From a checkpoint of a small transformer trained on Wikipedia.
Training: a variant of Muon for these matrices, 901M tokens, 7660 steps.
MLP neurons of a small language model. Each row is named by its layer, matrix (down: output weights) and neuron, and shows model dimensions 208-399. Each number is 500 + 25 x the weight over its row's rms, rounded and kept within 0 to 999. Numbers have three digits each.
After each neuron's rows, "raises" lists the tokens whose logits its output raises most directly, leaving later layers aside.

L5.down384:475515499553484479491448498511474536511518444550502479521404472494516488486535457534535513515464519492503449548511496470530512530534502494507500528480497524477474509485546484442503472502502493493506500526486516531453482521491512451520471506500524501514476503505519469513513552496493442487492516494492508473510487495502492563524521472446459448501473516481513506538476522510500482542544494517526472498516466506503519547520515518512473444492521467487506469498457529472484465540524473485463515484515476486526514503499490488519504507534511523498496526528512541495501503502485498572
raises: " loss", " lack", " change", " defeat", " difficult"

L5.down1982:481479508519514504468464513568496524471484501482466445509465511472541497490518502482505531532489530453508504459467467479523486467465465473527468492513507524531521500526518504497486499516496521514519500468473462473456501489485500508497502501522521553455457492514529411488485496526508490531530460446505508464512472522513475503488506519499478462522511531515504532538450542491542504466513457487553477502486500496512506488510489493450519483492468530464484544522498463491518479520485492510507528552486501530506526546501545508520534518503496501506477444473489501481531473521527504515
raises: " time", " end", " period", " hands", " moment"

L5.down1691:506517477501504489523476490521512505505525494500525512513472485516511474493510487464494459537454500469515532539499516498527508519510474485474514521523522482484547458489476500517503517541521477504509508494512490487481484505487458460582526485499526493516493492485492504483516483478525529554481502439498561493528497472500495526510461478470471541523479490450524502488504510501495522473459465535530513565497454503514490548476539533506510445511481464492503485441500521449501450520508486504456531501491535504499501526498473519513514476449449479498476516452498486482474494517488504506
raises: " upon", " according", " together", " after", " however"

L5.down141:528493483537483472501493506475483468480503508511492500524484529474516475549506495487494505452475518508521509507509502508503510488459495542540486503554478498478503513518492520436520477478519520528502501517460502450490487458525454504514511484510495467469515502431473463493488486510529490507515481481476523430503481497533515465457510478510522474507520468518515492482495510453507512475548470529498528508482462536502497523474512480510508488461556484451500541489490466543458461499516524491542537563503557503521507519491485493532478527491497519537491497517465495526486512488506523516
raises: "6", "7", "4", "9", "5"

L5.down1163:499479504547515491540492463513478486492484507464483524516491519449511480571488482500479503518492486504513527505494533486489518496533510513453492473530509469512541478459495503443487476535469525467483516446481496512488538509519473555506471469498505529487505493457492509495498501484521512531476509482526519519462496464542488550466491527566520549522506497501498474501521482537509507522467484539521484491490511495462495544456504554478513529499475527501485489522473480486522463463516514496505471504482512520478449554473476527503485505531495517452457547507471502503476517466492464489
raises: "ally", " way", " towards", "ly", "nis"

L5.down1914:474476527532511547486527469456514525504546473522507521512490507510498488508487499508507492477475476487483496475501466499516477527465548456489525443490504522443499520481469497464506483522480516519511501481494488533501483502469515513499535491510522492511534496481446510499533486486538480474497527503476534530509509493482465501517491534502502519517498500475501514509507474484534516478499506520498539499500539499509523497510484595499519507439524492457538515481554518474514452514488511515508491531502479480522496482529504481502485471474491484506499480522491535495525502520481514515
raises: " II", " III", " rule", " IV", " I"

L5.down1421:533514516519534492504490487501530521535503511476535499491513505501518533466517544487514526479491492494501490481523513486482521484498494501518515476525529509505522511478483497466479492536532476505524496472519501551521493531492485534529511484488513469515523530497447493539468497492533468507466513508551502483500506489512494460486465482458503508525497514532547489489503468489482499543508452428509540520554465487457513459469489513496473494513518449463492476553443538476499488496517510514503506509525479495490488501452496430504449454491475484507516509528512486538516487502526509485
raises: "ache", "isc", "ac", "ović", "ín"

L5.down779:538560501458483473562486538494487498521487497488478496428506519522462481531454500562472479492537483553537488493488473537521501469546471535515487526466558530511470527459533533526468471499467529508508519532500483498557487504472551482532471510523531487493475512488546546487504549464552497470512497496525507525507479483474525500504496480462468479488482477515459512496509484529495530516504483506516473454537459502484507493488492477471517523479474548498518473523484482437495497505488484465553469501494472473521511499496498514526483461474461476551468501525481507519572466500488476529
raises: "nia", "n", "ne", "nes", "nic"

L5.down797:477546521549509465492511455459534530522518500440495503539487478489507496497464500499532510500510498509530478526488501512499481540544497533515518484543558444518481525462485507505502507489484511548483482488515526522530512506497460489511500527500461471493524485514444472528494506492528494474519510496512483532565515499509532511491545518522471475505504532470482468519510458494438534536540511467510499527528449517485530468497549484525534491467533477484492495512511488494514473518462480481517546513540474477452508487505500520499523502510481489496493504550468522510524480539457488495
raises: " been", " achieved", " appeared", " taken", " rise"

L5.down943:491446517535528499518505521509520494521490452458492498484491536448494498508502518496468471534539493500530510516519502546511466475467533504477509475446533481517514519477519501478490506483503534436493519494540483453486544485513514529518525539500541495535497486511487512549521519518490488508566449476484502509498542457505478508459497501507495512447502500558476475496517504511490500486459554530469451501523484489533486488534530483499515491492509492486491487495532515461511518552528510515502498468491459493500492529470553509535518497523445522521508527500543520473505489518520474527
raises: "y", "ury", "nce", "odes", "bit"

L5.down1864:499536521509495517513526477510498457504497529515491497472532539478513460547476507562485502491482516515446482508472529469509541502499508540506465469486505502496486480501504537465519505522450473515485546488454519486487474499496506466518497496498473480498497484501475494500522521500515483500529501515503474497513520475552531579487504538450494484441472484508539504510487459464500515516515478466500522529479464506462492523469485499502474447476494465521490441496498494480458491465485481513488517512506519560545497544487502509503504505491521523493494510523488553480485518456511481494
raises: " greater", " average", " elevation", " height", " increased"